Weights of a small GPT-style language model, trained from scratch on English Wikipedia: no biases in attention or MLP, untied embeddings.
MLP neurons of a small language model. Each row is named by its layer, matrix (gate and up: input weights) and neuron, and shows model dimensions 176-271. Each number is 128 + 24 x the weight over its row's rms, rounded and kept within 0 to 255. Numbers have three digits each. A neuron's up and down rows have the sign that makes its largest values positive.
After each neuron's rows, "fires in" lists the words (lower case) most often at its 100 highest values on Wikipedia text that the model never trained on.

L8.gate161:096093102093161091121101163147102055080126139104128141172144111146127085146078139110150094122121101083125191126130141127152140152057125112140141123149137083147127106136147165088113116132106181117141115124123092149056096129163110102119131106127082173130130117148131128171103112135134134162
L8.up161:107110141123162110131119159096130110104135150135129154104147113118111129123131113112128114155120110112180116158119122145196146137126176117114141146159154127158188131167111126150139145122099161121124136091162125119114119124117132152103124110154135146118150150175138127141113140129066138135
fires in: "to", "in", "by", "be", "on", "under"

L10.gate902:123154141124159135147105111126112144123129139085107142164103114097119112133122150115160126134124143172137132095124136084215140149127120148137127152158136118109143164126106105094132117119110147117163167075123166147115195124145166123098120177145121127139135131088153114136143141157137134132
L10.up902:066095114099128186105133099112115163148113147163129186140134126170106107115134132132066076123158160108119134113094172111129139136121165138105130137128114086100111143144115134160096149164114075143111163101095140112129116115144103116135118134155108150108108161142117112125122123126100131097
fires in: "as", "the", "two", "three"

L6.gate710:136104080141116118120078115126087141115102166168148107125165154123156136105135111130118117111140139088130136125150124153128107116085088124104125127163085110135136143174116093154154080142162105128122150122095107135158122138089121093140103120103127138099125105141152140137156105077144132093
L6.up710:103125117113117122125076153098125136126132144115104158110153139173128147099118170148147090112112179128153165113145140105132143121120120151123106164124126092160118159152179091128127120172130146146149141114151117181122144108148110146071107106113098122135127123142144151116158077114121183137
fires in: "a", "his", "is", "s", "the", "an"

L10.gate1341:134147122132116154124089160134171084118187106110112084144111111092132141146140142177107115113111108159105118094136123098131127176134135106139135147122104144157088108089113110140171125132108126118125130140089110137112155109142163152136155141101115151104113109089136138154116121129142117151
L10.up1341:088126157111120127095138106177128090138114149143184132143132103151126100161167142148151089137130128083099139140119111159115152123091072141149142165120121129129104108112149125138128145123140131160123134133087115168117152134081144066145117120134104199127151114123069189122130109130126130094
fires in: "of", "in", "for", "joined", "to", "produced"

L8.gate438:107100148161126123097100097183158137141117105158105096162123142131128125163128177125113115123169137128125151104119122115131137111115133116149120147115172115117142118132136135176141128139096123094121157128076112114118153126130112175068118104114160130153163109115145159148136141166133111136
L8.up438:137141112137119125128149134137092173101104114148157149139141153135144147056116126127093147126140168135135140116143151112155140123077111136109140106122131096138107144143121110095111124117130133121103127128115153140086132119154103204092094144122132163104106131140135106168148101094146134116
fires in: "for", "after", "in", "of", "began", "such"

L10.gate1243:141143133124116133106112123140123098089122127130110087113113132107139120118143135120144112074105109176134188082135074157165108103130122162112165146113160170137114148117142128127107138130119167143136154121150174134105149141140139150100124188144109152174099117122095117099121106154147133112
L10.up1243:098121147118111120091107147149134175089120157132137146084135105107146116144129134109092099105139085162139104138171114145098133119170106128184105058138076137126106115157121146159153129144105118129115099109087179148150150144121126119102124143151117162088151107116149084132129133126113168135
fires in: "has", "had", "have", "not", "was"

L9.gate281:091143117109162184134110113154136124133142159151098081146141138153119138140142124157135133158113085120108112082140111114161135100113156087116133096156125116137088126152128142133090162071190087107095113135154151157152120148139083110167092147114162121143156096122125121128127119157127114149
L9.up281:126125133134121141180122121148089122107121158148084129095102137123120106153153100126101145121129101095157116112129112082115198088126100133117156086165120102171129120126135142142073132117166102091103107098122127138127143138103151110190107155126146133155133088111118133087130075156137152132
fires in: "these", "the", "their", "my", "its"

L10.gate1021:117117140132140082111136108129104160126152134154084133136145154097150101162102085142153101097135104114117137149127125113116144167119120091166115112112129117172120163110152147127173124194126100145090177135153127118153139145103120097143109116093150120132095124092160120157142119111115159126
L10.up1021:150139141151129106163109095083120121070126132162139149101123137127128169142080131119146140101126145150136117137117110098129158113101111116108150130151131100153157165123161126181150127102139118149124135144126116125123147126149123135114102146166132156150124205082115121145158145146176146170
fires in: "a", "two"

L10.gate107:101141108114131167117146118126120118128138124129123132126096110088139133129130140091124124120141196163131148129137121123140120145134142137116123117155128139106151135122121156143066126135100076114109102136144076106136126136154128147074123139134119134137127156158144141123153104125126145129
L10.up107:156106106170160111109143153134115135153085159082164149114152103149141133169149125117092121125125096136132153106154133147122155175160144126137117130116174080113138116170119107100108114116105119114137090118126168132115118135121112157097138120158141180117131121111150155091089135093158152085
fires in: "has", "had", "have"

L8.gate139:120143119158153110146158112106102158166145168177130111111175120108138093154133112139100155124156100121118099124169171141124132090153096103090151127115096114157098142150165094124113105084151136084161144122134074138129148146138125105160102143156130147114168138136150120124133117102161134107
L8.up139:128136129144142153132119130124115098145087093112103108123163128122092105158117131103096144167113126106111149154104134122091122083154110123131143137123136109131118193128123155101126136126112123120128131131142131107126163145161110135105141119122127128120137086135118070100082146064131134127
fires in: "the", "this", "that"

L8.gate822:120153087107116112110097109143160165135144162111115116116154107108102134114167150116143139132116137152134132165121132143130123128149107146084141143116115150112118154156128169104112125115095144086137145107146143079161150135127118092130132099131126140131171164089138112110123154122180096149
L8.up822:145116087134164153159131129171120122120140126138105097112133119090144145132140160154131140124172144174118110137123199147123139118114085134148105106136160121150103112088142130125179179135110115106128124138106083091130108130131101125086140143140120134123141082133124121137145112123141157133
fires in: "the", "s"

L9.gate1469:137167141165127081155146120139140094113117111102140109138171124091166107135119161138120130126119126089107127126120117101076147106089155129103138114136101085126124095125079161128190147161116123128131128133130116114135112113116137099118147130101169137118142125138142146145155101130122129100
L9.up1469:133166151154139133164133114150121111148139098102188111126145130112153132120124140113151122111134090147122146127128106153095123145104161109118095148087089150110114159116111114161148168108083162141123127131105139134167140126111099101119167163104111130114129093098149125132142127164064132137
fires in: "to", "by", "of", "and", "in"

L10.gate1388:124105144121104102160136118142162138159157122146139121147118138085142137144118140129111153146136192110094160124138082094128179138152154123092098144162130134141143129142156142093102098113169115124094090128122102139146119111092153126099092128157155149134154132160094135126140159111137126103
L10.up1388:153158113158127104136091130126107106118113128121178107135097140127115168167163116090106147102120166101140177197105129073112121140139104163096116127147120146129120095131094119121104092123131141119141107146100122156140143137124183142105144148123126161129140117098154078131142131117120114152
fires in: "i", "who", "you", "she", "he"

L8.gate786:116110180154101136160075133147103186124153104154137150111144137083071101117100117103103099150096170124100157122140144143123137088088115107146147125098053121134099160168117131115129109133098139107150148123098114124058120126120076148117116145103141142147106158143081106135148150149177140168
L8.up786:110130131123086146109072138146118188117119149130130139110111186095101113133148140125145166110151133124141141132121100167100124112146080131139108119153067092120145145088130140125149129130147109131118122118141111109179169108106105138145082132124155133162151151128118147082148156165120088134
fires in: "a", "one", "the", "an", "no"

L10.gate959:087125123160085108121103132174110118134104126157121079108137155115137103157146135130121115148115158115113158172115138111158136143105107101132136114134115124137152133159142119136120130120132134133092081117138131141096173112137151126117111166149107098166152152170156166145156106127135176075
L10.up959:154130085125121127115176107152111129102127117101102140123125126110083105106092154145137136164124118110083096127128118087183157159115126108151185134116116107096137143121108162167171148127115158114101124143107186112134148161156150150114116116119122153124081089090125148134199075126133153129
fires in: "was", "were", "had", "been"

L10.gate1336:082110138142099155124118129161155104111150140121182148159102117112172188173101207127117096154199126136142136076123096091109151150178101127124101131163133121126113110160133128136133114082107136150094124164114148162164119135149119125079140112117147098149140124118086118131123141119127101106
L10.up1336:125140107110113155073097123184115145110160086140103131116144147117097139131139118139106147096111152125113136140109159121134113119097142132115140116147134108172151166129128144091140138134130090116123109136118128170128164156104139125128161122115164155126102133143143099127141134102132123106
fires in: "the", "on", "in"

L8.gate852:137135137168109138111100150112117100140175138114086121184145159172177078103139183175121145104140137124139148166140093165124137125107169112082149130107134158145141142120108105139135147135130094113070112145136099130142120130156168092147149131118154124155121119117131111114110095089118130113
L8.up852:118087130132105159158139093105100147158143119141123112141137188124156100101144089145133087130142111125132095117172105105084135127121134103136131080133141162144117157131136118102152105142101154158109106127088083145136185113109125096116135154136109125090113108097132158130086149115110124106
fires in: "a", "s", "his", "the", "an"

L10.gate376:152130125159135143160148140086180081097167112083152132113121138136137111122121076170146093141144125090098115115143135114129142119105128121138107109161112164124118117125133142102104125147119161134089138139127131102136098093144139123128145144108145131126104105121161122149141103138068139118
L10.up376:176155137116109102151152146098127155130152061085145110124131077154131101148123116114153131176118127091141127123128081137149153138112144132117128170141148127125138156131124163120108141152140097171154090119146108098142134100111156136148121100115134111112086128107115128162176124152155120128
fires in: "a", "and", "by", "of", "several"

L8.gate578:152110099126076114101082149118147140147122112159151144140095127096159116135128107090145067177146161157144149103096096077152149114120148116123145130179158126122065135158141105117154141160131136167161112122099139138119143100104103160105075104119150112161123125115138154118165138131121175158
L8.up578:133106119133127154120157159107130120115125156163143100173143113160104165158140109121159143132155135155088125147125123068117107120142117141166154150135134135111141100124106111076040126145108139125160125153125131134087107100071123104091096150150151147136159140144124092091143158109122142195
fires in: "a", "on", "under", "of", "in", "to"

L8.gate1308:078115148124107112129122140117112086089124144138128109131128170113127162179109151128178142139109116102110118143143157102130135133135101150082105102161140134094184101106118130133116097153165157157153128125181117126066095133110120129122134161112143175124128131136161139125179102148216133114
L8.up1308:164169125125102106124155085141078158137179145125128145172141133106162087130122102103157158123131137109120104134156134113105127125154132154112153105127116096145149170135159161154123141114096134157173102146114088130119120118107120134109128121111146142088160079116142134110125142117073143126
fires in: "who", "not", "it", "now", "also", "they"

L10.gate297:092123097118129136106032161153127084148133124169143140128091129096129102115137170149108114143143150119069176126129129142134129148100155136144149130157110154154143128155129131122123134128112144101125148141142102164136115137068144126113114120132110170105093116118140121119169121129127163112
L10.up297:092105107116146132145063111117138115118101122103104116137134119135170151099075109151115130173146123149107154097115135093153133129084100148128143136128078152142132130122117120202145138094153136124121149106192118117108162151127172137074142107114147118114101124145117134123139130123102111161
fires in: "had", "was", "is", "s", "of"

L8.gate355:115152140110136150120100149131081120121168114139121106144088189119136105126096123105154127098133132124099095129163132099100095135130119100124109119126118091121150117130119146175121142127161120159061132153145171140073143131120116162113151095162180129107129142145134118163109102158168149158
L8.up355:125148150128090121135152141083065124085120111136129115124069113085151128121136112091114163105143145153159114113161128067098129071134151173145140163167145127136097082153119101123137123138148114101115118124117127149151129079108108179117127095184114105137099158135112145143149120122144135159
fires in: "his", "their", "her"

L6.gate1176:123117119115123093140119109112144098140146120128144163098162150107116169107100140154078067112141159120132133125094058139138135117108149131147159163130153156120134135146145117147159117154129143135091100088113135109116160089137134167131114145146152104121112152160128114153157093067151138105
L6.up1176:104114163161096114120090103126148181133136172143130121123102138106130094127119116090083122130125095102147148105111122175077136129130099139089148148111130126123132127121171138094145094098112161102148105148129168116147139059103117139118123143098123138137145121084137128138118142112095157086
fires in: "was", "is", "be", "are", "has"

L8.gate185:112159117104089136114126146144138103126172120119090078164151151162178182151127131149171109114102145138128119129140146079129137133131098144179072144101128129127136147144160120100131139125146134155106106107094110139177081116136136146134137082108139131149147112114121136209114123107151117121
L8.up185:131176164143120141112090090160150139139155140125108129170156087123090092120092110129141105119172162126120129108111093125165137152117095084116104140116136155080143141148116162094130138172155140119089087119120127080146143127105156136133135118148152145134098131136117138102116132171177125084
fires in: "of", "its", "s", "for"

L9.gate1162:134104118151125150134097142167127134109150139153142110128123150135102094188106176114109120121095135114121110100135112084103143128092171156108123130131126111166154143119135130116118139161145110158103110085111126115130133137081101118112145121134113146162109112080096149136108084116122177139
L9.up1162:177165171129148154130092117151183113133161111169158139144148131138097128130118104124175093119110121117144116120123151120118137136101144108095173128136083126132128099131156153114138131100115121143123124117131112124151129124136142121102099128114102135108129090133101142141103103140121140139
fires in: "of", "at", "on", "with", "in"

L8.gate1313:102143124134122139137123136123125127096132110132169103097154136133122136150129111154125121124164165131057135166100070098160131131114151147150148105121100138106132071113109102153107110104115130126162165101144120156137117089141136153120147142133119179101148139130132174105151154163143104075
L8.up1313:108086117126135140137069162170136082098144122108157121116123153138107121126135134080141158128131121143150117164161146097126132181144129116181146140130074123073135088064114155149119152070170131165111122120110118141134097115106146112112145123109098116131132122101107112121122166140150138125
fires in: "from", "with", "of", "by"

L9.gate1382:138087146134105165161138133121149054102160118104105095140102116098097132176143106099119133144140102100092128176137118138163139146124130141147132126095097116121114109128122098134134130145086112126094083143122132087128103148104154147153127118177155126118114106154094145148088127110101135136
L9.up1382:107102147130121131170146104106126095139114129079173113088113115200125115114095103115118173162096131104103137109105149150113123101166134090160127106108089107094106147134118093161167121148136124123146153102120136081170116142152123111118128137179137155113097112131072154150091139144141158098
fires in: "was", "and", "have", "of", "by", "were"

L8.gate905:140153114143105086132132091153107111125129195104108129107115156115137138134105175149149177196125097130143132141128125100127138142121129132133115135094127108167141115148080148193182086132104137120145125097180090129098106130124146108149101108110111130094139179140121132136149115156108107173
L8.up905:179098173124079164139155136159107109127136131094148133101121132104148159135140134139123137157114134135124101105149075149132138152171166134120163144080183115134150139184099142186119154103150124138105131138103116127107115097138142120162125127146130178144121103144117135132177122163055180121
fires in: "not", "would", "also", "t"

L8.gate78:130105166135105093119100155131109121128146124110131173109201127149096118115145109129184140142139128120116164209131110110117134143139141124141135114109123136110119121146139141133149138125090137147141148150107117124124123144158101138149132111108127134123093123150125139114146143092119143081
L8.up78:135134185081065130105132143144102129133149118142189103127099162182148123141163144144096157108128129115166127105099139144160121136122115158137157105096134114098143086139101105148132126096173153100146137164122155173123173130156131140140144112123138139130127107189101104089132133118130120089
fires in: "in", "on", "was", "of", "died"

L9.gate378:167165124142094150124149107116166125141134135105114117124160108123133131097165191102149156161137143117143092083134129184122127132091113108127115088125122175088124157150129117128144134141126142126134158140164138172121128099139097105109126096134138101150107142102125096172121161123102129110
L9.up378:163125153126161122088151154099134143146145139128074103145117107128152108130141138111111082146122120101118116139150135133135121113137123101160146099135126125118133119117110104102123133143116132106113150117119159133132101098131133131128109147157125138111117159106069106141146144107167145109
fires in: "an"

L8.gate349:110159142147082136120104148137136102142159127105132143145076157131113149132103163089128133145154154117106145137121151137128089148092089076126186153118135105113166189177113133105147102166095138136139137139102113100099147106139099178133151068137148142147130152152126093136135125101106101135
L8.up349:139099124126142125117070105148132176078141162094166085114078106162124159097137130163139115096105136088113122124113138106134114130119105106138121144114085135122114114123093124092115079155156144129094107079092119125115150105118136118122158131146139122154144138126157123134121152087109119157
fires in: "a", "for", "who", "of", "an"

L10.gate172:132155153158111117157193112109117135159110123079128113142152114113127124160116118144113118113146112121115100104094135109107086106137131115155088210122109078086151138133130139137115170126116110142124142111090126116100114119120130131064125084138120151129100169160141133167142132136138127129
L10.up172:112132130096091126111118085135071148133101110126076135105148131115145136101130149141092138124124128142063144151089139124129102133101100128099129108142136157121101119108117102104126146067163118129158102131150132089117131121173117108102188117153136143113169125094099143169142108131127102115
fires in: "the", "their", "its", "s"

L10.gate681:194172152123142090115125114177158109108146114108128101132092177125116138114121118101128111125131132147141144132129092156121151143160111122115166152147137102119117092082131172138072106125152165118102111136131092124091143136106145123118133146184093122114138123169147113153121110099115143083
L10.up681:153153189100126132099141163070114121147142107081128106150068117124140180116139106132129109111120139153071133132140123110135130102133155168083146117137083167145113114155086153101151142148133133154108124153145119123133127120123119118134110134123095109156157125123103122128119159119113130131
fires in: "he", "who", "she"

L9.gate285:056114095109146147123113150187145116129142140152128124126157150136109147091099142143113151148124109098115139178163150090154141145110117117122090174126123137183166133139103112169159154110141149125144160123104158113110120160129128103118103118138110111170142154064123144139131136141098165154
L9.up285:112132134101141098157098132114126097125150118098086123139105105126145119170139131115103119140134104118093128110134106148105137151131145111125149116100130112114153118130134088162133138112132124147090150180074121154132128080133142152136100119149184115157157117115121156085089126095151109148
fires in: "of", "as"

L9.gate1207:093112120153185117112118159094162145144197112113109123160120125151116123141121153103113112122137099103152097086111151148137135120082155109152092113099116125137095084168106112162150118168126139156129132105121111142137120129114106129110115127127105162101148130111090129118123138118126153111
L9.up1207:124121133116088163118106117158120105140088156162174132109135151113137124106078154144171107105166090123115161123080166147079107108179096149135145174116111134091133159129163115099120148126124137119137121125102086140119138126129116156092154173092147127174117175141118132134145093152132122120
fires in: "a", "the", "an"

L6.gate439:130154124091147149112110129115120133116126111135118130131140139144123141146120138133118145154136141056106148128133083105115120171153145121105098129122142098157131152174138172129156170117126133127130135149129154167116158140136117166118152114140095113113128125173121102179123104141131105143
L6.up439:140118127108141117149170142121111097153141130136162109115085096153091129127185114087119133102145094123132146112126108135159127161142125111121115120171094078110167126112135142143163109138165172126132105163123142128174145118136135162160110142192180087143136128137099090083111119075126127096
fires in: "that", "who", "most", "in", "on", "which"

L8.gate1001:143137142120135154181113094095109145125117132085119133146137108073143139139110123143130158136139148151092094114144153127099171140137148087133133165146141106143117130161126109090133141153132089157120117144168115107156144109130110083127117097161143125134110143101109096104121133127121125115
L8.up1001:091143131164111144139182115132125136158109109134129101160115139122135099120165160121136147106079132137131122080162172101140120126150137109142164148123134115129115107144133177121057094109085121129107125123101129101109110137172122106128120109114111126170161107116126093116119122140136162117
fires in: "the", "in", "on", "a", "his"

L10.gate786:120148090112102149126159142136139108134167113094119114108114109122123119079092124143105114168167133115098086123106101119143144110108090131127142171094142120129113113139105164129144135101096089089157168160089144149121122157101117104156158161124124117129100115117127120125110134120105148070
L10.up786:181117135118142125118129126126115136140111127137119093091109119103129096157147132093097148114128136118128160116125116143120129158117182178112140107123125124132102088087115157107112135123161164153159091081179124151134108117149135148113148154160158171149107124105157110115111122139115081092
fires in: "the", "most", "very", "s", "his"

L8.gate144:138135138137091203100101117095132158145157108146128149114110121101157075103121125114119143170132148101064110134138132118136130119129108106142124115119132135084147141130124120092089122100111146117127122129147144130114118165119123167124128143138137146102111140160145141141154071119102149110
L8.up144:129153127117138141152072132140139136149160140132113149104111130089079106097148115131115107129122125125090145121111148113152184102146143109127152137086122097144099096115164123125127110091144126092125173142154128113144146140094162140147142176135126166075107132146175141175116136151090126138
fires in: "very", "most", "more", "too", "rather", "so"

L9.gate181:082097152108113122106090101092130148112130106112138121141110129157153151139098094145156178126119130110073135126175165152122105129125108109138140126097150149128134125132098145102132141113113123138109150101143113177091125119127111170156083132135123129126099135057095134100133136137117164134
L9.up181:122133165169153128118116126180112137114121108129199086117160101129153104133156144134122083102110152121090153099139108101118116118135107109152104121143142118152158097076159129134147158140122087122127132137129137122098149116137127099107111154133135142116106097107127124159107123124148143102
fires in: "at", "failed", "of", "from", "in"

L8.gate54:157100096139116162122137107109154118090113123139191137150132157148113117146125047147141117113129141114121164109138075181108117171108146106167079147148163138108099132150124134119139120166178118160132130102098134096108166093102130127148109127125184162149123165162124110111121121100094082164
L8.up54:103102148109132140129166115144129098126129109148127109110164168128104121146136123161112131130153099130110154155130125151108117147118089106136092139119133096140114111117079141133169123132138114157157168080134128101076127152119119145130062132123121126143118138148110137143167129121119135115
fires in: "in", "to", "of", "was", "for", "is"

L8.gate942:145134152105166083079104100110158093166101125145134156117103150124132138128142133114101093121118145162083164192147127155130153145139173115149134102128134133115160130103119133180099132122126175130145108142158161093120135182113121095125161149139096169139143119131126131110146119136094143137
L8.up942:109136151121149116160155106112133119136105118102139173101121160137133155126169113126081119151143153135128118166124129147120130139088191086114106097126128140144096111136105126158136114108097137154099152144149126106109137102107109101102138095181109140144168160137093166126108122169115129131
fires in: "on", "of", "at", "by", "from"

L10.gate817:100195165105124100127088089107143066146126094111132145139101163081125137121155122113128154121091153146115116094177107099116096150180118139120135135147156134122129146081102093150134132157144110110099117109175148101152160112120194091135137137125130142089119125154138128129179124129148081120
L10.up817:143166175136085102114104136174119137181135118144152132150110058126128145132121136174122123103100138169131119086109149157123133166153116148131121118097098157097124132094133082156132071118140143118119144133176163125193166126100175109080135120161187183132120115158111145126176119138122134106
fires in: "to", "have", "would", "not", "also", "will"

L9.gate1008:124104137172127092137126121083126163104151145111153123139170164139152111120096136125117113104103148094110105096115142153132096105150136132088119167132129135132068100103134095160126120123106115168113173140118114213141143128146111162184126098133144134109154115089133087137129154134111128138
L9.up1008:144130100151118137042086104110137153146128137137141164142137155120114084114154136122111152086123125152118135097164162112124128188162072141142122115123137136181106145142146109134184135091101118167131094144105130141144119111141132073153116160140103132080120150115119098159112084123145130146
fires in: "his", "s", "short", "a", "year", "two"

L10.gate1528:070099133135149138072106145116129102116141122088132141117133113131148160139147120127115092136150135158156131086126102147109165085123147088132112145144092124142104091183119149128158099109134164123126127179163158116094125112063105160121147079140124159091100123132181100165110124159159152093
L10.up1528:111100128097134165107140138116107127142144124145119168131155134159153151135146149118149084125139117105143157120148101108137142138142181119074097153101086136134164174145106119151110145107159161131128157137110078128122093079139122126127124115097115087112104123132112098134118116117176109094
fires in: "by"

L8.gate1427:113109127149136157156156155145101177108130109127151095086098125112086140118128115139161156108109123112144161114121147132140144120115127159141068099194088119140130126158162118163122156099113124125134115145117127130094109134156100181102060129159158141132106111151121159128171118087130149167
L8.up1427:141113139111148143162162135110094141178140147130145151117141095122154097174095172134123130161113119140076185133135129120110086111123122164107123102094148138105123166158089104109103113096148106093087150111140154114130084103144087102083087126158098070102119125125153125136135093140113131185
fires in: "a", "such", "of", "as", "an"

L6.gate1015:110166112136132145115138141132151121127165127119140108151151156140096169098120075092147117143148141114074122125162121116176155122140155141114150120123092114129096136110147138158153124117126124092152186131093118136138110118122158123118148156149149093149142155089102118137123116104149117124
L6.up1015:126122146120114156122131101118072114155130112134153126183110137107145158150157118139095159112123132165112096150173135108076120125132120094143097106128128152106151137126114126141135151132104131205079115129100130144142098148078084103102144143126145131130135127098155163112135120135103109158
fires in: "of", "the", "ruling"

L9.gate192:149176111123100142127123138114135100115106126149122131073121132094117098060121202096170163151118125152140124127105159159131120117133133109101136113131106147105089148192147089131133080103118139122125161149151189134103145113136118073099110122105145110139160125113098123125167132104104123148
L9.up192:088105115149105095119116092176114135124165141117147078129128138150137147153146153115123155124184111131091107153128138111115164116136110165149159092103084151124126144147135131145122094112091117121128154140097120115094114137127142128141142138117142144129118121142130117168121120128176136104
fires in: "a", "an"

L8.gate818:154129115123116146107100135148092131107132160118131123128096142107122102109120140131101114102112137115092135130161124133149101141106124141101118111156114120079159137167147091176104140108115110186105123109134133106106172175074125144118106139150145097130141125117148184130130138116118140074
L8.up818:127125099095100169139130108115074137083121148133075069104152146094150121159112153108069111084120118176096117128116153118138136135106111161151112144128117104152126133128112132128177179113162124130118105101161094084081149119095131105108134140118167142148111126117143149124115109129150104116
fires in: "of", "the", "among", "s"

L9.gate448:115140174139098163113137120124123117130101087091170158148143100167129121098140073133128101134114152093137121154132177098117097121140142139147159116170178073135153110132140122112138066140157175129130155101141078117089121109135132115149105154136174169119147150121101140162138118145123108164
L9.up448:114170133139144143068113096146135121080158107090146112146158134151110084115122124099141131154165129144169096149116121130148076128095155148085129101135179121200130110158098155121111158149107119131141165143123128124117104147121135138141106117131112185114107117140090128140128099112159158108
fires in: "after", "during", "early", "before", "to"

L10.gate216:082129162137103104111149125134161102164111116162128139122177153126101107141105123086127092124096145157144160159108119115132147106143141137153156127122111155134103092164173081147128154166158156159122154132120144101116137131176107152112096132159121128158151114124068129096144158154111161136
L10.up216:123119101116153157134162120150107086123148171137161150155141129143082107136144151138109144126175152113118150120110131112120139123101117108099115139116150096144140144114036141123173102136122127096133141107129124192094146141082127155120108129117103132120151136164187133138130141116157122085
fires in: "in", "of", "on", "under"

L10.gate950:075138102128137104140140123149137122079165153167116127123126133119164120139118086112126120117108135097129145164163120129153117168103104101132149134105105185155071125135102151138165116137077139141107123122094129143131107148148124100135166100127154108089096077150144106161174094139159159142
L10.up950:135147059167130157128129172134151125098144110122108158162106120160138126125108142162138095122134119135094126145148150148108096136151083134150102128122141101128139146166125118111143114159084126143086136109139169105105158174130147094124174122093147195097148167164104128126149118144150105127
fires in: "a", "of", "by", "two", "an"

L8.gate1399:123175113164124165140106123094098174141099128094102159147138104111127103121112114095137080139132182114134096109090156163130160125122162158134109124170070115097105153163113139114147130115126116143120159077137103148135135149119105118104077113127138110136159128164164159109102154107150111118
L8.up1399:091145118123126192109141110124113126134145148199114114169121143145083107095113185170119132140140099102130084117112108136117160123100126142097161129114086149123117118113133112088112122134112134101156119119132125114126145143126146160101122151123121154130164138170118135099092143147157127118
fires in: "the"

L8.gate327:127087113119123131161127140132163115158131125112189102192114094125115108133180133181158136096173118130117075086124093155120121166111111128123142137123142162145103150134115127138134135155097170111142155149117128118135113141097095144124120149147125133099114147130134091190112097118129115126
L8.up327:083151100111065139111127146128160129124174115131208089124110099134114115166124119100140103124161132096115141092136140125130119139132128124159109111174128112173070111106171143144171079176116165147111156144103166118102164140103118153103119094086153147136117122118093122111150122140119135152
fires in: "to", "of", "with", "about", "for", "from"

L8.gate870:170190174106117152132171128133113126135106156116162145156144146150118088159151150152119106136106084134119133098097122114122127112088119061106153105131138088133095109106165135105114107135158103132111137157136134150108127198149106153140122105129154182087156115144140120133094121121129125143
L8.up870:130135164115140130155148104165136079119100146145123111115128120165169146110175106130131160125153139097128157119075103147122107126111121157164107133187125137154140071109150121103175133149115167069141116132127102123088114121123170175114140131093127112139142107108099142100184139124149131094
fires in: "on", "in"

L10.gate913:116123109138066148134160095151121162090129161174144128183164099112137110115109110109146147117126138137147141149090123112097131107117155154124152130154138146125163148122117154091141085132103117114150111142124099139102157169125107122138142152177101187098119137133126123128132154109089136141
L10.up913:129172122102133126099158129120141102089164112121134105120160172140173083144123140115151077107136162168110101128115098153125102138152106163107118143142181122103148107099135118100178129130125106059107113114119138139094143146139129129087107156136105162115118158086122137148106126121171138106
fires in: "the", "his", "its"

L6.gate1442:089143127100133153131149098121118109099099101153168099170117186104121126130164126121122124140167145146128129128134093144108141111113112121177165094176143102139097132100169112143134090130144116141093145148162103105151102131163119137161156119098106158142160145081057142175121096080145191096
L6.up1442:103091155119094147070090121142129125146159131080136106137077115120100093116110153104126132108128175125146135142143123111161113124107150164133120125131150087116104095121162150160128192142138131135111133129127105119092137156124135107128141097119162137149150134125147128113145119115127156124
fires in: "on", "how", "after"